Weights of a small transformer language model: vocabulary 2602, 1247M tokens.
MLP neurons of a small language model. Each row is named by its layer, matrix (down: output weights) and neuron, and shows model dimensions 112-207. Each number is 128 + 24 x the weight over its row's rms, rounded and kept within 0 to 255. A neuron's up and down rows have the sign that makes its largest values positive.
After each neuron's rows, "fires before" lists the tokens most often just after its 100 highest values on Wikipedia text that the model never trained on.

L9.down758 [139 128 161 162 112 117 105 105 121 123 108 168 120 148 146 149 136 124 142 140 135 153 143 122 123 105  71  93 130 140 145 108 127 116  80 156 103 138 117 149 167 141 150 177 171 125 125 120 108 144  93 127  82 145 156 128 115  86 119 109 147  99 161  82 141 114 148 174 160 126 121 115 180 123 103 182 116 149 103 124 132 102 127 144 172 157 142 109 125 115 115 180  91 123 166  90]
fires before: " |", "′", ".", "″E", "″N"

L7.down653 [103 128 136  68 102 117 103  95 134 121 112 166 162 126 128 142 110 151 124 119 105 105 185 151 113 150 126 142 114  84 102 155 103 172 117 130 138  87 149 152 120 111 122 118 159 150 144 134 150 146 165 137 146 154 177 114 114 107 132 118 127 110 148 121 127 120 143 142 134 135 145 140 148 132 122 137 174 158  86 106 125 171 146 180 118  88 144 116 117  95 112 100 108 123 131   0]
fires before: ",", " ", "."

L7.down461 [124 132 102 138 134  95 142 117 123  97 113 159 116 156 141 176 140 162  89 137 124 160 138  99 112 134 186  57 114 125 103 103 170 133 156 137 121 121 120 101 112 150 135 141 131 122 125 136 158 131 119 106 180 161 100 124 162 124 155 110 149 110 145 122 123 161 111 143 144 112 109 102 170 143 119 135 130 139 108 100  98 108 143 153 139 126 102  90 144 118 126  88 115 120 117 101]
fires before: " |", " of", " |\n", ","

L5.down582 [144 137 145 108 156 113 119 105  87  95  96 134  97 119 128 161  97 148 143 140 141 137 168 154 152 130 141 148 147  68 144 135  99 131 136 160 153  97 161 110 150 110 132 152 120 111 136 147 148 144  87 168 124 117 138  84 147  88 143 116 118 146 116 114 149 132 139 181 171 129 115 107 120 132 125 132 130  91 155 138 118 159 125 124 150 129 139 142 142  73 130  92 117 139 124   0]
fires before: " ", " in", "re"

L6.down95 [155 130 142 133 120 124 137 108 132 109 144  98 121 146  90 139 117  82 198 116  92 120 134 131 136 142  89  96 163 123 164 110 129 188 130 112 144 127 128 145 140 128 136 122 135 143 106 109 120 111 162 168 123 113  90 172 143 142 121 148 137 145 139 104 146 124 144 126 112 106 111 109 105  97 154 108 138 149 139 150 117 155  98 100 142 103 129 126 123 116 113 116 152 128 143 118]
fires before: " a", " an", "s", "f", "ing", "k"

L7.down785 [176 140 154 124 106  91 115 125 124 130 140 113 132 146 140 113 108 150 143  82 106 136  93 116 152 112  93 115 164  84 140 164 123 173 126 142 106 132 113 109 115 142 121 125 165 151 153 144 156 100  61 108 146 131 133 117 102 145 141  62 145 116 176 131 116 140 111 165 109 100 161 131 124 132 120  97 118 177 139  98  94  97 124 125 132 115 135 131 148 112 118 123 137 129 151 104]
fires before: " ", " |", "0", " H", " |\n", "1"

L13.down75 [114 106 120 137 115 145 160 137  96 113 144 118 130 167 132 125  92 135 111 148 120 140 133 122  93 106 113 104  95  90  70 131  96 107 166 151 115 101  90 123 135 139 128 113 143 111 139 121 107 126 146 184 122 123  81 156 153 112 137  99  96 110 145 124  93 150 131 126 157 146  94  98 122 144 100  93 155 113 128 143  97 133  94  79 126  97 126 122 145 105 128 129 139 167 100 214]
fires before: "ition", "ent", "ed", "it", "ing", "its"

L11.down301 [117 155 167 110 104 100 118 118 135 149  82 159 142 135 152 126 110 129 109 115 171 147 120 136 152 131 164  90 114 105 103 135 171 117 132  87 142 114 142 109 139 173 116 197  92  98 117 137 143 143  98 142 120 119 141 124 146 114  80 145 118  91 118 180 174 174 130 161 168 118 141 109 154 128 132 151 123 117 112 106 150 117 129 108 140  89 142 124 117 111 125  89 151 126 150 152]
fires before: " ", "ad", "so"

L11.down144 [127 118  97 115 175 100  91 101 160  98 102 111 163 143 115 139 120 113 107 134 137 107 103 125  84 148 140 136 148 122 162 104 111 123 122 104 165 111 144 123  99 145 104 125 126 155 140 115 160 119 148  90 123 136 109  95 120 150  95 116 121 100 137 124 118 104 108 115 152 150 104 141 126 163 121 142 112 122 189 139 110 183 121 112 152 137 113 136 134 117  84 105 170 123 143 180]
fires before: "y", "ry", "36"

L5.down268 [100 130 124 107 146 126 123 108 105  98 113  86 117 129 142 110 125 148  95 121 160 108 158 138 147 138 108 137 118 154  88 146 124 151 106  65 147 103 186 129 117 148 161 128 131  91 121 129 104 148 165 154 156 152 104 131 127 115 118 103  93 140 127 107 164 165 139  96 127 102 113 123 118 145 130 167 118 126 156 106 129 121  96 168 151 103 138  88 127 151 129 107  82 146 119 152]
fires before: " of", "s", "ic", "ann", " in", "ar"

L5.down366 [130 134 131 178 121 155 126 132 116 123 163 148 131 135 117 145 135 134 144 107 127 109 127 105 160 120 116 146 160 143 123 120 158 121 148 145 122 117 118 123 136 143 125 104 117 146 113 118 119 152 143 131 125 119 112 153 113 100 140 163 127 164 125 121 157 113 136 126  95 127 125 151 135 125 110 101 162 114 150 119 113 128 104 187 117 126 115  88 122 140 125 112 108 136 146 136]
fires before: "iment", "ard", ".", "ion", "ular"

L7.down187 [147 138  74 112  74  84 105 119 115 103 150 117  72 130 139 108 111 154 128 128 119  99 115 153 112  99 137 135 150 160 103 148 110 145 104 131 127 104 179 138 110 130 130 117 121 128 141 113 148 186 127 100 157 107 152 134 142 109 119 169 147 138 162 148  75 138 102 163 130 158 134 127  97 130 109 185 107 116  76 161 144  98 125 128 129 117  97 138 125 130 159 146 114 136 138  78]
fires before: " |", "–", "ed", "ery", ")"

L13.down28 [125 134 156  92 158 117 128 135 153 161 137 126 145 105 111 137 183 128 124 157 141  90  89 134 127 114 141 122 119  91 143 109 135  94 144 155 130 136 154 139 128 139 130 146 173 117 114 117 109 150 163 141  90 110 150 153 146  90 127 107  84 121 145 137  88 144 149 121 120 101 106 155 102 119 111 127 153 124 135 123 143 111 163 121  96 137  98 120  65 167 134 117 120  88  93 153]
fires before: " of", " General", " and", " |"

L10.down221 [137 111 148 108 143 123 112 100 158 127  92 122 174 114 149 114 108 119 137 121 198 125  89 145 105 132 109 111 104 141  93 193 115  78 138 113 134  92 101 135  78  90 146 166 128 114 118 135 118 153 134 132 125 192 144 160 127 137 174 130 141 125 149 132 134 140 143 107 124  96  89 155 134 152 129 154  60 122  76 173 153 137 155 152 150 118 124  99 115 125 147  99 131 151 115 127]
fires before: "e", "ms", "es", "a", "ia", "m"

L9.down757 [128 155  84 111 160 129 124 139 133 164 122 126 178 103 135 170 131 140 131 150 159 136 123 121 107 130 129 129 108 125 106 138 171  96 103 153 122 117 112 134  95 107  89 138 180 133  98 132 136 140 143 146 137 149 127 129 133 137 151 147 114 191 148  86  89 114  85 154 128  98 120 139 127 101  67 128  92 135 130 123 130 130 146 141 122  92 163 110 140 106 140 143 133 127 138 157]
fires before: "ording", "umb", "ess", "ount", "or", "ident"

L12.down771 [112 103  99 169 104 142 153 103 140 108 118 100  99 166 105 130 109 160 118 130 136 114 128 113  79 126 121 147 111 144 111  94 123 122 136 158 128 180 134 127 125  85  94  80 133 104 126  95  93 108 142  99 171 154 130 106  99 147 129 114 129 110 127  94  99 109 143 125 115 132 127 110 150 138 135 108 164 155 112 155 114 104 118 111  92 105 146 105  96 132 113  76 126 157  73 215]
fires before: "ed", "ing", "ion", "al", "ive", "es"

L7.down706 [110 144 141  87 139 105 125 117 107 141 141 150 142 144 116 116 123 159 125  56 130 116 105 134 151 130 114 120 140  70 136 150 156  91 110 125 101 131 137 124 114 138  93 117 115 139 139 127 154 123 132 138 109 150  97  98 107 165 187 145 165 130 111 167 130 141  97 119 142 128 138 131 146 129 134 114 105 144 137 117  97 142 130 158 102 114 101 109 100 121 123 123 138 128 157 110]
fires before: ",", ".", "\n", " in", " (", " and"

L6.down130 [128  93  96 103 174 147 157 128 139 130 135 107 144 119 127  81  92 161 102 143 146  94  97  83  91  92 166  90 144 124 140 133 131 102 141 123 152 127 171  92 151  81 134 125 113 159 147 137 109 111  98 127 126 143 147 152 139 134 101 156 106 125 180  99 163 169 164 143 144 127 166 169 134 128 118 144 100  90 143 136 108 141  83 134 139 155 135 136 124 111 123 115 153 119 169 182]
fires before: "3", "4", "5", "2", "6"

L13.down492 [115 169 147 129 119 124 142 146 131 119 111  94 132 167  97 112 124 116 155 145 132 126 108 127 143 131  95  75 112 128 133 175 132 119 122 149 150 136 146 128 105 142 130 154 172 108 122 104 132 139 102 159 163  97 147 128 130 140  90 125 103 149 154 115 125 112 106 132 128 127 117 117 151 152  99 117 165 126 159  80 138 134 109 134 160 138 105 130 115 121  85 128 174 124  84 184]
fires before: "ian", "i", "an", "ish", "ia", "ese"

L6.down391 [163  95 153 140 138 145 122 146 133 163 178 120 130 130 130 144 120 145 126 101 105 111 131 119 106 133 162 126 139 153 169 109 127 190 110 116  96 100  84 163 134 175 148  94 122 140 142 105 100 154 145 113 153 155  69 147 148 142 128  99 135 140 146 155 175 138 133 125 148 163 156 111 108  95 134 136 125 100 104 161 109 125 120 147  92 115 145 104 121 157 104 142 110 105 101 108]
fires before: "iment", "ard", ".", "ion", "ular"

L9.down164 [101 147 126 108 143 126 134  94 149  96 115 165  95 126 129 127 107 127 112  99 169 108  88 112 137 150 134  94 109 141 133 130 142  96 111 127  95 139 105 153 145 117  92 126  96 105 149 100 153 159  87 143 107 116 182 111 111 188 118 199 174 121 135 174 131 135 121  99 124 111 130 119  60 116 140 103 184 127 110 122  91 140 164 145 139 143  87 134 125 120 170 123 130  83 110 159]
fires before: "==\n", ":", " ==\n", "ing", "\n", " ==\n\n"

L7.down514 [113 128 112 100 131 111 170 125 136 136 150 145 120 134  68 148 154 128  91  80 166  87 135 111 119  92 128  98 123 153  60 113 134 164 100 139 170 138 161 135 106  93 146 151 160 152 158 118 142 124 118 119 144 149 145 120 148 114  72  93 191 115 141 119 137  83 101 163 132 153  91 110 109 159 125 115 137 106 101 100 114 161 129 143 146 141  87 157 157 107 110 192 171 115 127  73]
fires before: "|", ":", "e", "ing", "ed"

L3.down782 [137 132 131 157 169 105 133 125 158 147 149 146 143 139 146 147  87  85  75 103 140 125 178 105 133 147 100 124 136 148 146 122 153  93 105 144 130 133 130 107 103 156 153 152 103 129 134 122 118 118 123 129 171 143 128 148  87 107 119 151 163 137 159 116 125 136 142 132 141 101 143 125 135 124 142 133 104 132 122 187 150  72 184 127 110 115  80 137 110 115 156 138 123 108 125  92]
fires before: " ", ",", ".", "ac", "or"

L12.down300 [100 159 121 129  97 125 101 125 124 101  90 100 111 120 129 119 129 123 125 113 100  92 141 133  66 160 130 144 149 116 125  88 103 163 154 116 161 138 123 160 122 114 114 171 120 128 110 143 166  95 133 126 131 105 138  81  86 164 112  85 123 135 108 130 146 143 116 138 139 134 143 111 143 137 141 106 118 145 105 153 121 185 126 136  83 120 137 139 134 119 158 122 110 110 103 120]
fires before: "y", "iron", "ch", "ed", "ity", "e"

L6.down4 [105 139 116 114 128 149 131 102 140 144 160 119 108 159 149  87 157 146 102  70 150 139 169  89 151 139 109 121 131 114 111 152 161 147 151 130  94 125 175 149  82 174 127 119 136 142  88 176 144  91 131 131  80  89 118  97 162  99 157 181 137 120 118 135 106 125 156 142 113 131 137 155  70 126 141 113 126 140 170 112 131 122  72 160 145  89 109 180 141 139 141 132 154 144 116  81]
fires before: "B", "-", "c", "up", "d", "erg"

L7.down5 [ 93 111 144 117 155 159 135 138 112 156 120 151 125 173 153 109 129 148 126 150 136 165 112 191 158 107 110 147 122 211 145 105 180 119 140 176 132 111 134 116 126 111 137 137 121 184  76 122 127 155 130 117 147 193 121 132 130 132 114 127 117 193 124 113 114 157 136 124 154 120 145 128 118 121 154 156 173 123 111 136 148 151 118 126  85 123 116 109 131 133 133 128 122 140 119 170]
fires before: "iv", "act", "im", "inc", "ison", "ince"

L12.down119 [118 154 167 169  85 110 135 157 112 124  90 122 132 164  78 127 118 133 113 151 147 170 137 150 116 120 125 114 182 130 143 113 164 114  86 116 132 128 121 137 127 123 139 158 172  98 138 141 107 162 105 137 134 134 160 154 125 118 141 151 145 125 124  94 147 113  99 124 114 135 114 108 126 118 162  76 111 119 115 149 145 122 139 107 111  90 102  99 128 191 102 140 131 145 109  64]
fires before: "ed", "her", "al", " of", "ally"

L6.down270 [114 139 148 134 108  72 117 113 132 163 133 157 119 137 175 136 130 105 127 141 137 157 115 155 134 106  82  76 147 133 173  79 130 180 123 156 113 138  97 116 139  90 115 114 132 135 126  96 162 125 151 134 127 150 138 110 128  98 104 166 155 123 141 124  66 138 191 147 114 128 144 124 125 131 141  62 129 101 150  91 129 134 138 122 116 119 150 147 123 139 129 163 131 137 153 123]
fires before: " as", "ing", " a", "b", "ine", "in"

L6.down308 [ 98 116  99 160 150 176 133 112 114 169 140 136 160 157 138 162 141 135  94 124 101 110 153 113  95 112 139  82 127 112 156 150  96 174 157 155 123 163 144 136  79 117 120 142 128 117 147 117 142 104  93 131 122 158 131 115 143  92 126 150 122 153 101 107 167 116 132 148 122 110 124 126 156 119 143 129 130 127  99 141 105 154 131 119 106 125 115 146 152 136 150 113 136 144 168   0]
fires before: " ", " \"", " We", " C"

L9.down77 [154 136 150 129 105 117 139  91 128 145 158 131 125 123 102 143 160 147  88 125  99 118 122 123 106 143 118 113 111  69 100  97 160 142 124 112 125 133 127 125  86 142 132 118 133 150 147 117 108 133 154 108 127 148 143 177 128 109 108 143 120 148 131 139 144 102 173 153 106 130 123  96 112 106 144 170 105 119 144 119 116 116 100 114 138 155 139 116 129 119 136 126 148 126 103   0]
fires before: "ed", "s", "et", "ing", "im"

L9.down365 [125 165  81 131 120 113 111  91 121 146 142 130 169 104 141  72 107 146 120 135 133  92 142 138  79  99 140 107 132 152 108 114 116 101 143 133 124 117 121 153 166 116 114 149  88 144  77  86 115 120 125 133 134 168 122  93 157 111 105 158  96 111 147 137 160 125 141 103 167 122 155 125 125  86 132 121 103 109 145 105 144 109 140 132 118 150 133 113 133 130 117 152  98 129 156 176]
fires before: "4", "5", "3", "6", "ics"

L6.down229 [149  91 105 123 115 145 109  98 117 140 107 107 137 119  94 151 107 173 155 144 129 121 201 111  83 109 115 129 161 116 152 135 158 133  69 130 135 152 118 169 125 179 126 160 125 122 171 115 144  98 107 161 105 128 100 138 151  71 137 162  97  98 137 124 154 104 118 147 190 120 149 167 133 119 142 130 107 106  98 128 139 143 104 111 138  83 128 127 105 131 119 128 121 161 162 140]
fires before: " ", "it", " his", " March", " February"

L3.down246 [129 160 101 137 107 130 102 112  89  92 120 119 165 136 119 183 123 112 114 184 136 126 113 143 174 172 150 140 125 107 150 130 125 115 148 111  86 123 126 160 107 160 153 110 145 119 103 152 117 107 131 136 133 141 181 196 154 151 144 146 113 105 104  84 119 125 109 140 128 111 136 127  92  94  92 146 141 169 144 161 149 154 114 115 126 140 119 124 126  73 148 141 117 131 140  82]
fires before: " ", "ust", "ased", "ic", "ividual", "ific"

L11.down676 [131 104 167 104 172 126 135 132 154 113 132 122 105 131  99  90 135 126 143 132 170 172 117 167 122  73 169 124  82  95 149 114 147 105 111 130 133  96 153 109 163 125 125 135 108 119 144 111 147 117 139  90  99 118 119 130 147 108 140 120 133 100  74 147 152 143 108 123 112 157 113 182 102 151  93 111 151  95  60 129 119 157 139 120 181 129  70 138  97 141 110  91 115 104 124 132]
fires before: "\n", " (", " is", " H", " =\n\n"

L3.down827 [ 97 132 124 141 164 117 107 165 116 138 136 138 188 126  94 125 129 123 118 119 137 144 146 112 123 123 127  99 135 156 109  87 141 103 126 120 143 150 142 159 111 133 169 133 104 127 148 107 154 110 158 161 108 155 131 155 165 135 131 110 132 154 125 117 135 160 144 132 146 139 168 156 115 150 162 106 118 130 128 119 106 110 118 148 137 136 122 148 149 142 128 118 106 131 128  31]
fires before: " |\n", " |", " -", ")\n", "h", " of"

L12.down778 [172  83 152 130 148 138 149 121 122 129 119 101 171  79 145 112 127 125 103  83 114 126 115 124 119 108 134  95 133 129 105 174 117 109 142 101 140 136 111 109 127 100 133 122 142 112 116 116  59 120 122 147 136 141 111 129 127 125 100 129 145 130  98 113  97 135 137 134 125 166 122 163 155 105 136 122 143  83 131 154 120 152 106 168 142 126  87 143 140 165 168 149 122 125 134 143]
fires before: "er", "p", "ed", "iron", "ement", "ing"

L13.down583 [107  96 149 115 151  86 104 131 135 105 145 121 113 121 119 129 137 147 151 141 166 145  97 138 103 106 104 121 151 138 159 119 147 145 146  93 150 118 105 120 143 133 116 142 109 142 135 147  92 102 207 115  99 117 143 135 166 155 140 182 141 121 154 167 137 104 109 137 109 175 153 133 137 159 112 139  88 150 103 164  96 140 128  94 159 109 111 122 159 127 133 150  82 131 125  83]
fires before: " ", "ar", " of", ","

L9.down574 [115 109 102 129 110 116 100  96 151 128 154 148 122 140 171  96  99 103 145 146 115 135 114 124 146 146 121 147 134 110 169 130 152 119 114 144 122 150 126 150 135 115 147 110 122 141 135 115 115 100 137 108  86 105 147 164 155 123  87 156 111  98 118 116 102 126 148 120 169 161 139 134 125 151  78 105 127 152  89 110  95 130 140  72 134 122 132 114 180  98 129 132 135 117 114  59]
fires before: " (", "ointed", "\n", "s", ")", " |"

L7.down395 [133 127 165 148 169 124 146 159 137 133 122 134 179 106 108 124 153 103 136  68 130 181 111 140 157  94 146 122 143 130 162 118 108 146 118 144 142  93 129 148 159 123 106 139 183 134 139 141 147 119 134 115 182 111 117 152 123 123 115 129 153 102 154  95 136 125 106 155 142 169 138  74 130 146 100 109  77 144 115 140 138  62 132  94 117 114 126 147 127 156  76 111  99 136 170 198]
fires before: "in", "ia", "ian", "ander", "ria"

L5.down232 [120  73  68 142 121 116 101 126 132 121 156  88 134 112 146 149 121  86 124 134 120 137 140 105  98 138 139 126 126 117 153 169 145 144  73  90 102 183 103 137 144 146 137 136 128  95 151  95 116 130 120 130 133 113 106 133 130 109 125  91 110 157 139  92 127  97  92 123 148 148  83 165 100 120 128  64 169 149  91 120  94 124 120 148 186 139 120 138 106 147  98 125 123 121 110 197]
fires before: " to", " the", "w", "ial", "ri"

L11.down366 [ 90 127 129 130 120  99 132 109 101 166 104 131 133 120 145 148 157 114 128  90 125  95 104 117  91 120  65 151 151 126  97 104 146 127 145 122  99 102 118 132  95 118 124 100 133 152 179 145 153 103 107 151 103 134 126 111 125 129 116 139 127 121 150 159 156 115 149 146 145 105  85 125 118 148 109 118 144  89 145 138 151 170 110  72 128 117 112 125 145 131 127 135 153 150 142 134]
fires before: "ab", "p", "m", "ch", "b", "k"

L11.down634 [140  90 150 155 146 100 120  89 152  84 100 133 141 128 124 102 130 133  74 173 141 128 141 126 129 118 151 110 159 119 132 107 139 103 108 124 147 121 141 143 128 119 110  79 111 169 124 111 184 141 140  87 101 118 138  85 124 177 127 113 192  91 123 114 125 115 116 149 128  98 116 123 135 166 135 166 122 105 110 135 115 133 136 119 150 136  87 107 132 139 138  90 162 150 159  82]
fires before: " of", " to", " in", " |", "I", ":"

L9.down414 [130 146 140 105 146 133 167 178 110 120  96 107 149  90 107 145 114 130 140 137 129 114 135  84  99 155 128 144 113 137 107  84 169 148 167 125 137 146 119 145 129 147  76  78 132 129 117 117 147 121 142 139  98 140 167 113 158 134 104 126 149 128 115 143 114 160 148 121 133 112 127 120 106 135 115 126 161 129  97 140 125 188 132 134 144  79  91 168 111 110 133 170 145 127 133 126]
fires before: "–", ":", "or"

L13.down324 [134 126 123  89 146 144 138 160 122 142 126 133 105 172 138 110 122  96 159 131 145 161 102 134 181 143 140 124 121  80 139  75 101  89 108 111 154  85 113 121 133 112  99 138 101 114 126 138 132 147 172 150 125 127 117  98 154 144 152 150 124  74 171 131 105 171 107 110  94 136 152 142 135 135 126 175 110 116  99 129 126 154 157 122 118  72  76 119  95 137 147 148 159 136 144 147]
fires before: " of", " and"

L9.down549 [162  69 150 150 129 136 147 126 113 103  92 120 117 145 111 107 104 158 133 123  91  96 111 131 108 113 140 128 116 160 134 135 165 152 118 101 143 161 130 135 171 100 131 163 148 128 156 130 101 135  98 118 153 141 105 129 115 153 108 135 113  88 104  72 100 100 129 124 144  99 109 123 120 110 115 124 136 126  74 168 143 131 159 145 107 110 128 143 130 146 171 139 114 131 137  26]
fires before: "ed", "ing", "er", " a", "s", " in"

L10.down164 [127 109 118 133 119 130  99 108 120 141 154 119 138  89  77 179 115 139 155  79 125 123 110 115 103 126 114 151 118 171 134 121 123 157  98 133 118 128 149 118 127 132 131 147 147 120 133 112 110 115 131  97 133  61 133 124 136 146 171 158 127 105 165 137  90 116 153 150 115 147 122 102 110 137 109 112 155 100  92  80 162 156 132 113 176 125 138 111 169 125 138 107 124 145 105 124]
fires before: " to", " the", "w"

L13.down683 [134 178 161 161 153 142 111  77 128 108 109 127 119 159 134 150  64 112  84 138 146 138 111 108 137 129 145 130 132 142 107 106 129  51 113 110  91 135 178 130 109 145 132 130 163 103 114 178 146 123 118 124 127 185 113  92 119 104 135 150 170 111 122  80 169 119 147 107 130 105 142 117 156 164 143 147 107 128 101 149 163 103 132 129 132  93 120 124 152 161 141 153 128 101 141 149]
fires before: " of", " for"

L7.down723 [140 133 113 116  79 104  90 139 122 118 151 140 135 108 102 158 110 194 110 132 153 102 160 104 112 147 146 101 108 111 155 128 132  95 120 110 117 138 156 142 145 138  93 137 157 103 139 110  94 138 132 146 151 137 119 121 113 124 130 125  92 112 136 116 119  70 168 139 110 130  97 125 110 131 101 120 100 102 109 127 140 146 106 128 109 117 157 147 120 125 211 132 111 130 112  60]
fires before: " as", "s", "ers", "ing", "ed", "ive"

L13.down381 [156 133 100 102 125 161 136 138 117 159 115 149 109  98 114 119 144 140 125 141 169 114 166 136 115 129 103 169 139 123 146 154 154 197 140 137 113 112 164 134 158 158 152 145 145 127 133 103 121 129 108 158  94 110 140 143 115 145 141 138 108 146 122 114  98 131 142 115 113 149 119  89 143 121 127 104 123 156 108  93  83  78 133 120 179 122 147 123 119  88 112 121 121 124 141  69]
fires before: ",", " of", ".", " in", " and", " on"

L12.down599 [142 116 152 185 135 155 156 124 102 141 125 123 107 146  94 112 133 140 105 154 107 140 102 128 104  92 151 160 121 138 121 168 123 158 135 147 128 149 123 126 127 110 119 137 105  84 143  91 150 153 106 147  99 135 156 121 112  96 152  78 143 139 114 113 168 116 118 169 139 149 145 125 135 124 128 109 161 145 134 126 101 117 144 121 135 114 167 121 145  97 178 113 103 124 143  73]
fires before: " in", " on", " to", " at"

L10.down796 [174 135 139  82  97 132 126 120 121  96 145 110 159  91 151 112 102 112  73 118 111 115 119 153 137 100 113 136 133 171  78 125 122 122 176 118  77 135 117 140 115  93 121 166 126 156 129 149 151 126 154 160 113 111 128 149 116 145 108 138 120 132 135 152 135 141 184 145  95 141 111 118 176 112 144 149 153 148  88 101 110 121 142 118 140  90 101 109 161 208 134 158 125 142 151  76]
fires before: ":", " in", "er", " on", "ed"

L11.down785 [149 169 122 134 155 137 167 113  91  97 125 123 145  92 114 107 119 110 108 110 125 106  95 101 133 143 103 111 114 176 149  91 140 175 125 145 136 154 117 137 123  67 145 109 121 131 152 130 161 142 159 111 138 121 166 127 171  58 119 154 116 133 125 167 134  98 129 102 156 132 176 164 169 124 118 130 110 111 149 124  97 141  96  82  98 138 120 144 150  96 128 109 107 110 105  63]
fires before: " the", ":", " also", "one"

L5.down389 [119 123 131 124 123 153 108 120 112 118 146 132 135  97 149 196 127 138 136 133 129 163  89 132 171 133 136 108 137 108 133 119 127 114 128 106  92 162 119 126 119 131 149 177 143  93 103 141 150 138  91 167 126 131 137 159 132 127 140 125 113 137 143 124 153 140 150 155 126 108 139 142 119  97 146 111 111 140 165 132 101  96 134 114 118  91 154  94  92 115 145 115 110 125 128  64]
fires before: " |", " is", " |\n", "age", "9", "us"

L13.down801 [ 92  80 142 135 123  80 142 117 129 111 161 167 144 167  88 124 121 129 164 113 146 103 129  80 136  97 149 120 152 121  98 112 144 148 140 174 148 102 146 179 112 114 138 132 114 118  98 170 153 107  93  85  79  98 155 167 139  61 105 142 117 118 148 116  99 136 120 148 164 159 143 163 127 101  92 118  98 112  74 108 118 148 108 112 131  97 115 141 159 135 115  80 141 136 129  33]
fires before: ".", " |"

L9.down70 [111 114 156 123  99 138 180  88 181 127  70 117 161 138 156 130 102 127 146 146 164 128 161 158 151  95 135 116 169 111 130 186  84 155 145 117 134  95 101 105 103 132 168 151 148 125 125 111 146 148 119 154 116  80 170 145 110 121  88 144 128 123 135 138 136 132 178 139 134 137 145 149 137 130 118 126 117  91  77 135 149  69 124 132 148 119 141 138 149 136 128 138 110 125 150 134]
fires before: " |", ".", "%", "′", " |\n", " "

L5.down662 [137 127 155 148 154 123 144 165 150 128 106 102 156  90 133 136 182 124 101 112  90 167 125 146 123 135 121 148 134 137 145 100 151 126 117  99 146 126 149 152 128 145 116 152 121 131 107 123 155 126 118 135 163 157 150  80 131 119  99 146 117 122 145 114 127 108  69 118 152 141 118 148 146 103 146 134 150 131 128 138 135 105 128 146 125 137 118 144 130 117 118 125 121  80 118 147]
fires before: " ", ".", "ey", " (", "un"

L7.down185 [111 115 162  97 143 137 130 120 127 117 127 123 172 121 145 130 106 125 138 121 137 154 112 133 133 149 156 157 140 186  85 118 147 134 146 164 123 134 127 183 159 117 148 133 101 138  63 131 137 133 121 112 119 108 128 123 131 171 129 142  98 162 108 108 140 128 168 102 107 122 152 113 148  96 148  99 108 119 150 104 174 123 167 149 124  93 154 120  99 128 136 137 132 136 109 124]
fires before: "iv", "act", "inc", "ince", "im", "in"

L13.down379 [148 102 102 108  90 139 138  91 159 125 128 138 112 122 129 132 112  90 114 108 166  75 153 135 131 125 107 108 106  97 140 107 149 131 110 132 100 102 126 135 136 150 121 140 108 138 111 119 118 193  99 154 154 117 135 107 131 142 186 137 118  95  82 112 130 141 100 153 111 129 130  65 109  96 100 142 171 142 106  71 112 154 131 126 134 146  99 105 137  65 133 151 136 115 145  90]
fires before: " of", ",", " for", " to", " is", "."

L12.down230 [136 119 118 144 123 113 148 129 134 111 150 105 119 130  98 118 130 114 141 191 126  95 105 139 133 126 163 129 159 122 131 102 117 121 133 115 164 168 128 158 160 137 103 148 114 115 108 102 154 109 110 135 112 119 157 112 181 141 106 102 146 113 151 118  87 139 125 121 150 128 131 108 164 115 126 110 114 161  89  93 100 116 106 134 175 120  75 106  93 106 124  92 133 184 155  58]
fires before: " the", " of", " from", " in", " to", " on"